config.yaml
norm_eps: 1e-05
init_std_down: 0.00468
doc_mask: false
MLP neurons of a small language model. Each row is named by its layer, matrix (gate and up: input weights; down: output weights) and neuron, and shows model dimensions 48-175. Each number is 200 + 40 x the weight over its row's rms, rounded and kept within 0 to 999. A neuron's up and down rows have the sign that makes its largest values positive.
After each neuron's rows, "fires on" lists the tokens most often at its 100 highest values on Wikipedia text that the model never trained on; "fires in" lists the words (lower case) most often at its 100 highest values on Wikipedia text that the model never trained on.

L7.gate664,203,179,238,165,190,173,252,162,220,164,247,299,187,196,176,164,212,211,241,171,209,226,164,138,196,160,90,195,179,170,211,165,186,214,139,326,206,241,226,235,238,171,190,272,184,139,158,298,249,183,149,209,176,235,146,118,211,186,183,157,251,211,275,200,187,214,167,205,225,197,205,156,205,176,155,222,231,147,203,181,141,189,193,220,226,199,208,183,176,182,158,204,181,182,167,219,213,109,243,191,193,203,203,221,238,166,196,206,178,193,178,232,223,169,122,156,201,231,213,243,223,287,181,179,155,147,245,253
L7.up664,203,239,190,188,225,196,234,234,181,234,187,166,245,218,307,194,180,244,153,224,218,224,240,154,204,130,115,282,154,218,245,168,171,248,161,188,176,258,205,198,72,202,192,211,206,197,153,174,185,226,199,158,144,202,201,192,174,260,176,214,237,216,202,190,143,216,164,242,226,257,293,207,188,102,263,223,264,265,171,206,263,219,248,175,135,178,215,191,254,148,174,211,188,135,251,234,152,185,239,218,182,254,158,174,162,216,229,218,166,220,196,191,215,177,248,196,194,223,220,167,250,271,177,284,148,185,149,223
L7.down664,194,183,175,171,168,296,223,189,307,156,130,201,189,189,139,206,210,246,267,206,157,253,141,151,130,216,278,228,231,191,205,210,234,165,168,80,166,153,223,213,213,260,203,269,193,238,242,234,235,185,198,201,184,124,197,154,206,112,196,173,243,179,236,189,194,227,198,179,236,143,187,221,201,246,205,131,121,227,220,188,157,187,158,280,236,197,212,274,201,236,298,176,123,217,213,206,195,236,183,184,230,192,213,209,188,149,193,210,327,215,230,233,180,212,209,239,241,232,251,187,131,203,290,122,234,159,283,114
fires on: " not", " to", " on", "on", " may", " that"
fires in: "not", "to", "on", "may", "that"

L7.gate465,237,202,130,228,218,185,192,233,191,216,266,201,171,153,215,209,199,217,271,180,271,251,224,199,220,158,183,242,208,196,227,167,224,130,143,165,227,210,217,193,154,178,149,189,161,245,181,220,215,188,245,186,225,200,181,201,152,255,170,171,92,142,200,245,252,191,151,156,153,237,161,112,194,83,157,243,161,181,178,267,208,206,137,260,206,182,176,242,219,147,259,174,151,250,222,159,147,258,241,262,148,218,138,248,225,237,263,230,235,188,143,207,124,191,242,166,151,183,205,215,175,188,262,230,243,157,189,219
L7.up465,137,187,182,194,206,259,246,241,218,229,215,164,212,219,236,174,229,220,176,194,127,209,166,157,148,181,192,213,210,215,173,219,187,233,193,224,219,193,144,208,102,187,206,206,215,182,242,216,177,239,223,170,157,177,209,187,194,167,206,249,234,217,175,235,165,260,259,163,109,126,100,202,253,207,225,176,208,205,251,239,219,186,198,220,249,160,267,199,208,172,176,182,188,212,199,158,187,216,167,232,247,189,145,153,167,146,139,141,171,238,204,195,215,231,93,217,247,158,183,209,185,248,229,133,238,237,208,234
L7.down465,234,141,277,155,278,216,184,136,150,226,237,267,205,200,154,162,150,195,180,160,217,187,209,162,209,212,195,167,149,253,180,226,141,229,193,207,247,139,202,192,220,193,214,249,307,207,242,210,220,211,224,165,220,221,162,213,146,202,198,237,224,243,120,244,221,258,205,201,164,245,258,175,217,105,147,155,160,161,174,172,173,247,219,173,192,227,162,238,172,168,249,144,103,172,178,225,265,206,268,200,207,129,189,195,250,171,226,158,190,233,157,190,217,178,181,285,215,170,185,269,203,214,254,230,134,286,207,123
fires on: " of", " de", "h"
fires in: "of", "de"

L7.gate452,190,146,180,223,251,174,249,201,231,192,180,183,219,122,223,205,185,219,165,225,181,269,201,220,190,192,222,176,170,215,241,215,235,165,190,136,117,139,168,223,261,203,262,215,254,232,218,188,256,173,256,164,274,238,207,195,247,209,193,193,221,185,192,127,157,175,146,144,203,258,161,218,240,170,202,194,196,216,206,237,140,227,203,217,184,215,182,160,167,180,170,262,254,255,155,215,237,305,156,183,207,197,163,172,180,293,224,280,273,234,172,240,140,249,177,208,180,117,183,140,244,170,160,213,159,173,216,234
L7.up452,196,196,191,165,220,202,210,208,156,206,255,106,185,236,212,201,220,211,201,234,221,305,164,156,148,186,174,222,180,216,153,183,225,151,216,225,119,225,158,213,213,292,202,237,170,168,249,235,257,212,267,181,170,190,249,195,176,283,188,281,226,264,210,202,127,110,264,136,164,211,215,212,217,270,224,186,202,165,166,193,259,196,237,117,210,205,148,208,196,220,323,172,188,177,184,214,203,222,229,172,240,258,151,196,187,287,226,222,229,241,61,186,246,207,218,235,207,177,268,208,210,255,192,122,220,93,170,227
L7.down452,223,205,148,172,175,72,230,184,250,177,162,141,234,242,223,175,243,253,229,205,210,229,231,228,153,161,148,194,271,172,212,275,247,161,171,185,162,194,205,179,181,98,203,193,192,281,200,145,201,176,171,195,249,280,196,231,222,192,215,244,290,199,213,181,109,154,128,221,232,193,263,195,181,166,259,184,157,150,224,207,180,191,254,175,230,163,220,203,200,264,248,219,198,221,233,235,209,209,184,270,178,184,185,92,235,227,230,219,244,215,151,214,228,200,183,179,192,189,226,197,195,273,207,242,196,155,261,262
fires on: " a", " one", "id", " E", " A", " same"
fires in: "a", "one", "solid", "each", "same"

L5.gate787,226,177,146,113,236,182,185,232,155,200,149,247,259,190,126,182,144,213,252,229,149,166,200,242,142,187,269,177,231,177,234,203,250,259,173,230,247,185,159,267,226,196,184,148,160,235,167,245,211,262,261,275,297,203,170,227,286,155,204,222,230,225,245,209,180,214,109,154,231,206,243,274,199,180,157,185,284,235,186,216,189,198,190,215,238,206,183,164,191,186,199,162,217,223,161,215,158,194,196,174,218,125,248,208,181,154,248,250,163,224,126,189,173,240,181,254,184,167,211,245,235,196,154,250,190,185,241,148
L5.up787,147,219,225,183,185,258,270,240,237,202,161,202,164,223,230,154,168,200,176,209,175,268,189,233,184,246,202,134,276,208,250,182,208,137,223,201,219,195,215,147,190,136,220,203,112,231,230,213,180,166,240,180,169,213,189,279,206,219,144,240,171,136,258,213,182,167,126,265,134,262,177,214,176,210,252,202,185,184,256,255,125,253,221,163,275,184,211,183,164,184,196,192,179,203,189,208,153,224,260,150,244,302,257,250,198,147,230,165,247,153,257,228,131,273,191,176,207,196,156,202,199,166,63,254,283,250,169,224
L5.down787,244,140,223,220,237,253,219,189,257,206,204,171,231,173,208,279,260,231,183,253,264,174,188,210,243,190,190,246,218,191,167,159,212,229,212,188,233,270,234,141,204,215,188,184,241,153,170,183,184,241,169,160,232,156,262,204,177,182,173,148,251,230,148,197,238,249,205,232,154,244,172,239,191,185,219,256,259,128,184,167,203,203,238,285,201,159,185,236,305,253,179,228,232,180,184,247,199,223,191,231,216,304,97,167,187,231,193,179,146,243,228,188,210,237,190,118,259,208,178,224,272,197,228,212,217,154,193,215
fires on: " of", "ip", " to", "end", " head"
fires in: "of", "to", "hip", "head", "first", "through"

L5.gate732,143,214,223,264,100,159,219,234,216,273,262,137,222,251,233,123,206,168,230,109,171,195,190,275,171,191,190,188,183,135,249,248,241,259,242,172,187,221,217,147,224,155,178,168,141,159,123,193,214,250,196,249,200,281,223,189,248,235,200,191,216,290,223,248,164,149,234,213,208,178,184,203,212,134,214,239,192,171,284,86,226,193,242,155,119,146,183,162,278,139,230,247,174,268,193,180,199,171,206,207,248,246,204,157,180,219,217,207,153,179,269,226,159,213,248,173,175,176,207,188,132,175,261,236,207,180,217,186
L5.up732,228,197,168,207,120,173,150,187,223,221,218,158,185,275,242,215,231,171,135,178,224,221,168,251,223,229,168,174,173,184,249,172,258,229,209,229,191,174,237,192,180,170,213,113,198,199,192,228,157,172,172,168,198,256,217,116,206,145,171,175,203,215,251,216,216,204,174,189,218,172,181,198,212,224,263,262,183,222,225,163,186,154,197,148,153,164,233,137,311,182,246,208,119,183,233,144,112,154,215,212,209,213,139,255,194,290,244,185,203,246,222,253,202,198,224,195,115,139,159,176,224,162,185,215,207,136,266,193
L5.down732,194,129,194,196,170,231,205,163,224,138,204,207,119,284,190,240,196,259,173,220,163,104,265,203,131,172,198,203,196,177,210,184,222,192,173,230,149,213,203,167,195,222,221,162,165,161,238,248,230,172,221,178,170,190,202,200,175,210,154,204,169,220,166,204,205,186,149,267,220,212,217,236,202,221,240,140,208,161,251,254,233,256,200,164,251,254,202,214,224,202,133,171,170,233,138,211,132,230,222,196,189,218,172,287,170,147,148,169,139,252,176,202,188,177,226,96,189,251,209,169,253,158,176,123,211,182,182,207
fires on: " of", " as", " considered", "j", "Z", "el"
fires in: "of", "as", "considered", "named", "rnzaf", "era"

L2.gate702,207,169,153,217,198,233,198,217,228,171,124,187,84,186,117,221,215,180,271,156,251,232,245,138,215,187,159,183,247,135,181,204,221,234,222,180,250,281,221,261,244,133,127,208,153,227,179,181,207,216,184,224,173,155,218,252,200,217,216,126,214,227,333,234,187,208,197,225,218,167,216,209,211,194,164,209,197,213,213,200,183,144,200,209,193,215,204,253,121,241,176,134,235,205,256,249,141,275,155,215,249,227,180,269,305,185,262,244,197,280,231,205,223,211,168,123,141,231,168,179,97,191,197,209,193,192,204,220
L2.up702,216,253,148,160,231,228,284,272,284,162,175,232,289,223,199,218,151,224,232,193,240,232,184,219,237,200,189,201,107,277,212,177,158,246,200,181,252,219,127,219,174,279,246,190,186,215,192,207,194,134,171,241,194,151,213,262,143,172,235,267,148,168,181,241,184,137,149,200,213,240,241,163,142,242,223,180,184,216,174,203,224,240,149,265,207,262,67,216,202,145,247,240,218,180,139,206,193,178,207,183,240,208,240,287,169,179,101,215,156,209,168,190,198,200,190,189,262,251,255,263,239,151,232,186,239,216,220,161
L2.down702,167,262,186,204,161,200,292,140,186,216,142,204,218,185,143,167,265,225,198,292,226,286,197,171,200,169,267,185,185,211,240,190,242,220,254,231,188,253,217,229,221,184,206,121,243,227,197,191,227,237,193,239,186,155,154,196,227,212,176,126,179,254,244,185,204,209,268,218,209,169,170,174,169,217,166,236,289,176,224,232,222,193,184,244,244,202,275,189,237,192,268,152,217,199,219,177,164,150,191,261,267,197,150,237,303,218,255,252,172,221,177,239,192,174,126,195,150,176,266,195,166,196,164,257,210,192,192,180
fires on: " after", " time", "After", "6", " start"
fires in: "after", "time", "6"

L3.gate558,118,260,239,157,203,154,247,258,162,240,242,185,269,178,201,216,196,169,173,228,198,170,164,216,208,228,149,135,183,199,203,225,205,190,214,200,226,226,202,215,144,217,171,248,207,338,147,221,203,199,218,137,215,231,157,194,183,170,145,195,146,242,227,238,181,199,206,225,228,234,255,255,135,192,186,265,249,214,237,183,209,223,173,237,154,205,218,186,182,224,198,134,203,170,255,261,233,209,215,201,162,195,284,158,235,159,180,238,138,204,209,186,182,240,240,222,149,198,173,222,216,165,202,206,167,210,151,241
L3.up558,257,205,184,223,216,159,258,185,164,198,250,182,260,198,149,244,179,203,270,177,242,200,138,272,183,153,224,188,207,164,155,260,176,282,149,259,224,253,247,194,160,214,143,258,196,285,190,287,213,255,162,177,158,171,150,176,180,193,169,136,199,193,159,225,197,183,228,211,216,181,202,209,261,183,192,164,184,222,147,181,203,161,296,251,204,218,203,274,186,199,171,144,141,178,238,172,205,193,235,170,167,246,208,193,254,231,174,206,252,211,202,210,189,171,208,204,280,128,185,169,175,166,223,169,254,269,245,231
L3.down558,218,199,238,176,183,183,196,140,143,315,242,154,206,208,213,298,144,102,186,240,137,161,122,243,225,295,192,151,158,228,165,215,271,238,187,250,202,220,216,117,252,221,196,169,175,210,234,194,99,237,218,235,179,146,240,232,191,255,166,216,153,201,161,269,276,208,206,186,175,183,195,254,159,193,236,157,211,219,215,255,199,159,199,201,184,232,290,250,195,155,186,205,171,243,247,210,165,160,201,227,169,265,231,193,168,191,177,220,166,256,138,199,177,183,268,212,206,234,163,210,186,179,211,203,185,147,274,242
fires on: " did", " ass", "l", " does", " poss"
fires in: "did", "assurance", "lost", "does", "resulted", "may"

L7.gate716,268,231,183,210,238,243,191,262,173,171,219,179,217,127,122,236,181,198,243,229,162,175,177,202,190,141,207,221,109,211,180,175,255,161,199,252,202,148,160,210,178,272,140,193,206,211,107,190,219,136,211,149,260,177,251,200,244,243,218,292,146,234,247,158,159,200,235,233,209,184,253,234,271,219,215,152,238,172,203,235,213,144,213,183,228,167,233,196,212,224,192,212,190,256,266,219,221,125,183,163,226,234,237,249,218,235,164,178,157,222,254,231,255,215,184,242,201,114,160,228,276,210,186,259,192,95,163,180
L7.up716,133,149,161,203,155,198,181,159,221,205,199,196,180,153,201,215,168,235,255,239,172,201,252,195,176,157,190,190,199,206,172,113,253,201,259,119,241,229,184,120,178,125,174,156,215,284,175,230,169,175,198,187,196,253,248,264,197,230,111,280,151,208,150,179,266,203,194,191,213,150,178,217,167,186,236,225,154,171,178,179,206,181,179,166,124,294,204,154,238,206,211,221,242,148,260,242,203,204,123,210,172,195,201,163,154,141,230,165,192,196,225,202,208,197,117,196,211,151,223,222,209,205,202,312,149,192,152,243
L7.down716,169,204,259,281,196,207,247,213,186,189,280,239,195,185,218,255,212,183,190,206,174,239,167,147,230,230,209,195,189,261,217,167,276,194,221,207,215,176,196,224,186,174,220,154,139,228,242,151,205,166,168,223,209,214,248,236,196,141,190,178,218,155,227,223,150,175,165,121,240,243,213,201,211,206,187,237,166,264,253,193,109,186,154,189,166,137,119,230,237,195,243,248,170,214,199,191,210,149,176,182,186,239,231,155,143,163,197,180,188,223,210,183,209,148,150,132,172,136,223,261,182,175,242,246,208,146,232,126
fires on: " to", " of", " about", " on", " with", " from"
fires in: "to", "of", "about", "on", "with", "from"

L9.gate568,218,270,189,168,185,215,236,188,197,276,249,239,202,241,203,173,190,180,238,264,189,269,191,233,262,225,209,238,190,163,149,153,125,191,185,217,160,152,237,197,257,205,142,236,168,224,228,174,202,143,210,228,286,198,241,83,151,187,251,195,178,205,271,226,205,165,126,234,228,247,120,160,185,190,186,176,185,203,240,234,204,157,200,226,214,152,173,207,184,176,205,320,127,265,111,218,226,143,241,169,242,266,169,217,150,233,161,190,227,252,240,217,246,207,205,255,120,218,175,222,253,206,179,215,211,171,203,208
L9.up568,172,249,240,213,119,191,199,215,248,252,219,194,215,187,170,226,218,197,168,221,207,248,198,157,249,210,275,183,246,154,219,198,161,162,149,280,168,131,229,161,214,267,202,195,212,140,156,136,251,215,126,220,192,160,136,194,186,207,203,261,143,158,243,208,281,194,212,190,233,190,203,254,216,142,172,186,194,248,212,184,175,249,143,244,200,162,255,179,202,303,185,232,186,163,168,175,210,198,224,165,201,276,271,223,239,227,212,217,197,162,202,205,130,216,211,233,246,156,199,210,223,235,179,187,254,225,180,240
L9.down568,177,191,170,184,260,179,261,202,221,219,179,188,173,180,187,187,196,208,186,159,154,233,220,290,182,148,256,142,201,179,251,173,182,125,199,200,226,140,149,215,162,190,237,204,169,179,182,192,235,196,286,217,207,227,208,212,209,183,194,187,201,183,177,239,175,313,159,217,182,231,219,308,191,267,215,178,186,209,172,254,207,171,210,287,252,213,169,169,165,226,165,173,160,203,219,212,206,164,200,225,213,192,239,198,122,219,141,147,187,219,184,177,201,251,176,274,231,188,234,141,275,183,141,261,226,124,229,207
fires on: " by", " as", " his", " two", " a", " with"
fires in: "by", "his", "two", "as", "a", "with"

L7.gate103,241,199,162,172,180,192,199,209,210,236,287,240,301,206,127,152,231,135,174,224,193,144,263,207,230,214,215,194,110,197,190,166,190,193,177,206,239,259,194,159,139,200,212,220,158,272,197,210,191,182,171,225,175,145,143,159,165,151,214,228,119,143,209,179,190,192,219,174,171,161,302,189,231,147,157,183,222,203,182,227,154,211,202,136,221,194,155,183,226,224,178,241,191,191,264,239,202,207,174,146,203,269,113,259,260,179,209,223,114,185,166,184,214,207,188,219,226,277,221,202,222,242,221,237,226,172,145,213
L7.up103,183,178,259,189,291,266,215,133,237,239,159,209,251,257,166,212,234,185,246,181,225,247,220,206,219,245,221,187,255,248,236,213,155,145,197,237,267,206,204,229,108,205,183,151,163,255,221,202,196,230,202,130,183,108,237,203,210,161,152,137,280,206,162,196,242,260,195,208,225,155,140,244,230,181,191,227,198,162,177,206,264,139,206,153,198,185,252,217,210,151,273,227,226,184,243,211,197,223,164,169,135,206,250,241,136,239,167,189,210,167,232,128,172,183,172,62,142,177,259,205,202,247,159,260,177,144,228,255
L7.down103,181,263,158,191,231,191,192,203,161,193,165,210,176,235,183,191,221,183,100,197,168,218,249,135,193,225,112,151,194,181,172,131,231,175,169,198,159,228,262,143,249,163,229,202,189,294,181,180,180,257,145,241,184,217,164,211,145,232,217,245,215,150,196,257,228,150,237,261,251,144,235,202,182,186,202,191,158,173,236,236,208,203,206,149,107,232,188,125,207,232,173,135,186,161,175,239,198,182,255,167,199,113,170,197,283,163,225,237,132,152,250,181,180,181,138,230,221,211,118,202,181,241,236,165,205,195,238,224
fires on: " in", " to", " of", " on"
fires in: "in", "to", "of", "on"

L7.gate286,191,230,227,188,208,144,221,190,213,295,157,221,298,182,169,172,174,165,205,195,207,198,182,182,213,229,206,233,249,225,213,209,178,184,254,211,205,205,125,233,232,166,223,192,172,183,183,178,186,148,221,207,189,196,166,198,168,146,183,220,209,209,204,191,236,264,174,198,182,178,153,208,166,272,160,224,168,225,197,275,189,158,256,133,167,208,166,258,163,200,191,244,265,272,134,206,262,223,187,153,104,250,261,188,211,234,149,218,183,220,160,245,190,285,295,270,147,139,231,187,225,250,282,221,271,186,169,149
L7.up286,263,141,233,199,253,203,197,239,181,239,200,143,220,205,237,213,222,218,196,176,209,186,135,204,255,168,270,220,262,178,245,179,233,223,197,168,191,151,154,178,208,208,219,159,144,188,178,255,237,151,186,197,287,167,209,206,187,168,224,190,189,246,177,229,194,206,225,166,286,189,195,238,184,181,179,190,257,194,176,219,289,173,212,136,130,133,199,139,192,199,289,148,142,168,204,205,267,249,194,187,208,157,205,166,231,233,213,197,228,248,145,175,149,201,115,209,135,91,106,160,224,214,218,258,211,150,196,310
L7.down286,206,152,172,183,137,185,204,300,194,154,161,165,161,160,174,179,201,279,198,265,177,201,231,245,224,208,238,236,132,239,218,206,184,188,204,231,273,126,246,256,228,142,206,217,163,178,239,267,171,168,161,204,233,249,227,120,200,156,161,170,217,169,186,295,204,178,205,214,247,202,159,177,213,219,156,272,171,230,186,275,139,217,202,220,247,185,188,181,185,170,141,182,145,208,224,154,186,206,221,192,194,191,233,185,267,199,130,201,196,151,168,197,244,200,137,210,176,129,177,241,199,210,191,236,188,266,185,203
fires on: " with", "ier", "with", " by", "ers", "ent"
fires in: "with", "brigadier", "by"

L5.gate79,171,149,163,119,195,115,196,195,215,217,193,217,197,284,260,130,160,230,200,165,155,242,144,255,174,181,166,220,279,173,322,226,243,234,177,245,248,209,201,260,254,211,252,222,185,196,133,207,232,221,256,172,205,221,154,213,192,225,125,223,244,208,187,284,181,257,193,128,281,171,225,209,174,240,236,208,157,219,114,208,175,221,122,177,226,185,257,144,233,183,154,144,186,173,180,208,228,210,214,242,212,234,269,233,285,178,246,222,187,228,211,190,190,216,239,174,254,223,222,212,247,212,233,151,207,318,166,253
L5.up79,159,271,181,261,203,225,181,180,253,206,166,154,169,235,211,171,282,190,266,240,178,159,161,277,186,194,157,216,183,186,159,219,190,206,225,229,186,142,189,234,207,242,208,214,175,258,173,233,245,186,207,206,180,134,126,211,154,193,189,196,225,212,180,199,266,191,90,222,242,207,174,236,219,212,173,188,272,208,163,175,232,214,161,189,254,228,167,241,146,174,89,148,267,187,144,189,249,196,191,149,113,244,152,213,160,180,117,171,165,198,165,188,204,226,183,217,174,195,288,167,188,194,152,203,258,163,173,249
L5.down79,263,285,166,222,218,116,216,187,160,215,181,205,193,232,173,164,192,220,154,156,134,218,229,188,261,255,193,218,208,225,191,232,219,237,215,201,248,193,201,176,190,227,244,193,252,269,173,193,145,211,167,185,142,168,215,257,227,186,211,196,257,189,214,156,142,205,153,229,229,223,223,276,158,257,102,176,199,213,198,222,190,240,225,234,183,150,258,241,232,188,187,235,145,226,183,213,315,201,317,215,194,120,233,165,225,149,161,227,234,226,181,202,280,246,169,197,148,151,212,254,252,137,197,196,213,207,189,232
fires on: " did", " do", " does", " sn", " done", " make"
fires in: "did", "do", "does", "done", "make"

L3.gate217,222,231,142,199,206,213,196,252,210,125,183,289,225,226,174,218,251,217,211,128,145,215,146,206,241,258,214,184,160,193,195,157,241,232,169,244,150,209,243,174,115,217,183,182,268,151,220,191,176,203,162,149,187,207,166,232,196,203,212,158,225,168,220,183,160,247,218,239,165,246,245,234,230,168,178,154,197,135,156,270,238,193,228,158,209,171,218,250,152,153,262,121,228,228,235,137,200,242,253,190,171,188,198,107,120,247,116,189,191,209,149,253,211,227,159,171,172,155,237,134,241,174,162,207,182,220,257,321
L3.up217,183,239,178,266,184,190,190,180,217,127,207,254,159,162,197,191,226,259,185,231,247,294,208,261,200,167,181,191,182,213,239,183,171,228,133,161,155,230,143,136,187,236,189,195,178,213,176,236,240,196,159,249,172,182,280,184,163,215,196,243,143,167,167,139,131,185,212,206,233,136,188,200,243,233,195,169,224,173,173,208,229,236,94,146,160,248,167,248,162,191,209,253,152,177,134,213,173,193,237,258,276,212,142,195,125,243,170,173,114,245,213,246,198,217,186,226,243,212,177,279,168,164,193,211,182,185,170,248
L3.down217,164,270,231,246,154,159,198,181,204,206,206,158,202,213,223,172,201,230,188,203,255,273,224,178,205,135,225,176,188,106,264,199,181,194,186,193,183,142,88,149,245,259,175,188,126,197,203,239,199,124,150,212,227,192,255,154,172,202,244,244,179,223,213,250,234,182,267,182,190,166,198,194,181,243,170,187,252,203,243,193,194,290,151,205,146,167,187,144,153,228,136,249,170,230,132,157,157,196,212,247,301,215,195,259,211,156,124,206,209,195,224,215,227,172,208,221,182,223,258,219,159,215,218,214,177,201,282,176
fires on: " in", " on", " of", "F", " to", " at"
fires in: "in", "on", "of", "to", "at", "rugby"

L10.gate321,138,226,174,200,240,166,187,173,182,220,248,234,248,187,198,187,226,145,160,228,278,204,199,289,189,249,160,230,264,242,137,174,245,264,217,210,299,169,234,182,166,223,200,224,243,108,122,201,221,239,188,167,144,222,210,159,212,216,171,211,209,265,263,237,171,206,188,239,213,250,167,148,191,190,191,178,222,291,210,221,227,167,197,169,175,230,151,274,203,200,174,149,202,140,118,142,199,217,208,202,111,188,232,220,196,231,199,173,196,111,157,206,187,183,217,324,117,191,157,192,191,204,148,224,204,190,285,233
L10.up321,205,238,205,164,222,219,187,228,275,275,259,277,197,200,270,231,143,138,170,260,227,181,144,236,186,262,156,155,156,211,214,178,184,243,189,228,199,240,179,201,149,283,175,217,238,176,195,224,172,205,233,271,224,164,206,161,191,200,189,278,112,190,186,233,200,159,197,190,205,166,172,194,197,136,223,195,218,162,203,138,181,144,236,206,190,152,164,221,164,182,200,124,172,217,224,183,217,283,134,177,175,139,237,258,202,252,205,188,204,177,249,197,217,195,168,231,138,153,200,229,193,168,272,244,175,253,245,236
L10.down321,216,235,242,165,266,204,232,191,161,249,241,232,263,170,214,214,181,145,231,165,212,231,200,192,168,227,203,289,200,134,153,218,220,259,199,215,164,202,156,160,196,149,230,203,203,216,154,207,188,243,201,266,184,196,156,124,236,241,243,216,251,219,190,187,267,182,165,180,295,187,255,179,203,175,188,239,213,160,218,184,220,171,227,171,163,225,164,126,223,221,181,223,149,251,252,134,192,347,200,234,254,304,171,266,223,192,251,220,183,197,228,204,208,207,92,247,232,204,242,224,199,150,229,166,243,224,211,189
fires on: " was", " were", " not", " be", " yet"
fires in: "was", "were", "not", "be", "yet"

L7.gate384,246,196,207,154,214,207,189,139,191,265,211,133,225,234,168,185,126,215,265,175,179,163,194,219,173,229,164,183,80,238,205,265,177,172,231,183,244,126,179,204,161,274,218,245,170,205,272,239,229,248,136,242,238,186,219,164,162,220,188,209,160,197,212,193,203,180,173,207,289,243,232,183,156,254,257,194,275,178,219,268,174,190,219,233,213,259,161,210,230,202,129,136,131,220,240,167,113,212,169,232,210,121,191,231,215,256,189,205,201,237,166,199,200,178,174,203,190,181,186,178,175,234,172,256,157,159,240,207
L7.up384,207,205,215,211,163,143,210,236,134,170,248,169,186,151,153,218,236,177,269,202,156,195,258,274,196,180,161,200,195,224,233,162,149,187,184,179,185,147,223,190,202,238,234,211,234,233,147,182,247,176,248,170,239,262,259,142,177,196,220,221,245,138,167,241,205,182,169,163,157,169,178,209,287,248,244,209,178,199,260,224,130,129,291,222,143,289,195,253,212,200,133,220,224,187,161,138,158,223,245,171,229,200,162,154,235,215,228,272,198,236,134,193,204,203,174,203,173,226,233,208,268,202,148,185,242,245,126,172
L7.down384,244,183,169,135,223,130,262,151,259,235,223,135,222,221,206,224,138,219,232,179,229,192,269,136,189,190,228,202,183,197,202,197,166,213,236,160,189,179,184,158,243,133,261,206,168,166,149,179,175,200,263,238,232,275,208,163,212,105,169,207,181,155,185,211,218,215,213,170,152,177,198,214,199,212,195,205,248,241,155,193,187,184,186,199,150,218,221,263,208,284,232,194,161,261,180,255,199,254,205,215,224,159,205,183,165,232,207,150,139,238,231,229,248,196,209,270,150,206,192,234,240,218,211,186,132,126,245,189
fires on: " one", " a", " each", " the", " that", "ico"
fires in: "one", "a", "each", "the", "that", "atlético"

L3.gate337,241,261,130,222,165,260,177,176,284,263,154,206,212,153,232,170,183,138,260,262,217,249,199,211,163,222,196,163,271,197,178,186,190,166,216,182,209,208,243,202,237,203,185,173,170,269,217,205,221,203,117,242,218,183,212,235,265,222,127,243,269,248,228,177,201,204,222,174,179,260,224,158,157,231,249,228,226,221,191,233,270,252,216,222,208,183,215,240,198,198,161,197,285,248,192,213,190,206,251,175,240,176,211,267,256,206,214,210,215,170,178,157,113,155,208,223,250,246,254,230,219,204,236,234,176,269,284,158
L3.up337,211,237,212,197,235,191,203,152,202,224,126,227,226,201,275,273,172,191,173,169,227,269,171,159,208,166,251,204,242,258,166,165,173,168,224,243,182,180,165,245,205,164,235,75,171,212,183,203,157,187,138,223,244,148,209,189,180,197,93,256,136,229,154,192,150,182,193,172,187,242,285,250,178,101,184,195,184,212,253,201,215,228,155,184,174,239,176,241,170,153,183,181,112,256,134,231,102,267,182,200,138,176,242,203,200,196,190,248,145,165,215,230,237,132,195,236,246,212,166,194,159,187,163,142,198,282,139,164
L3.down337,243,316,210,182,168,165,226,238,207,217,149,150,265,190,223,277,230,215,166,226,206,243,203,178,153,147,203,175,188,253,220,174,151,185,197,238,235,245,225,205,203,198,173,150,181,246,178,189,130,197,155,241,196,149,156,205,194,255,168,232,212,234,214,207,205,144,272,187,223,229,236,193,166,159,193,171,209,134,195,173,208,232,160,165,184,199,168,164,223,216,251,257,218,261,187,302,112,236,200,124,161,250,207,211,198,169,233,250,182,288,168,210,183,145,216,178,275,230,123,208,183,161,193,177,210,285,163,188
fires on: " off", "On", " along", " down", " On"
fires in: "on", "off", "along", "down", "across"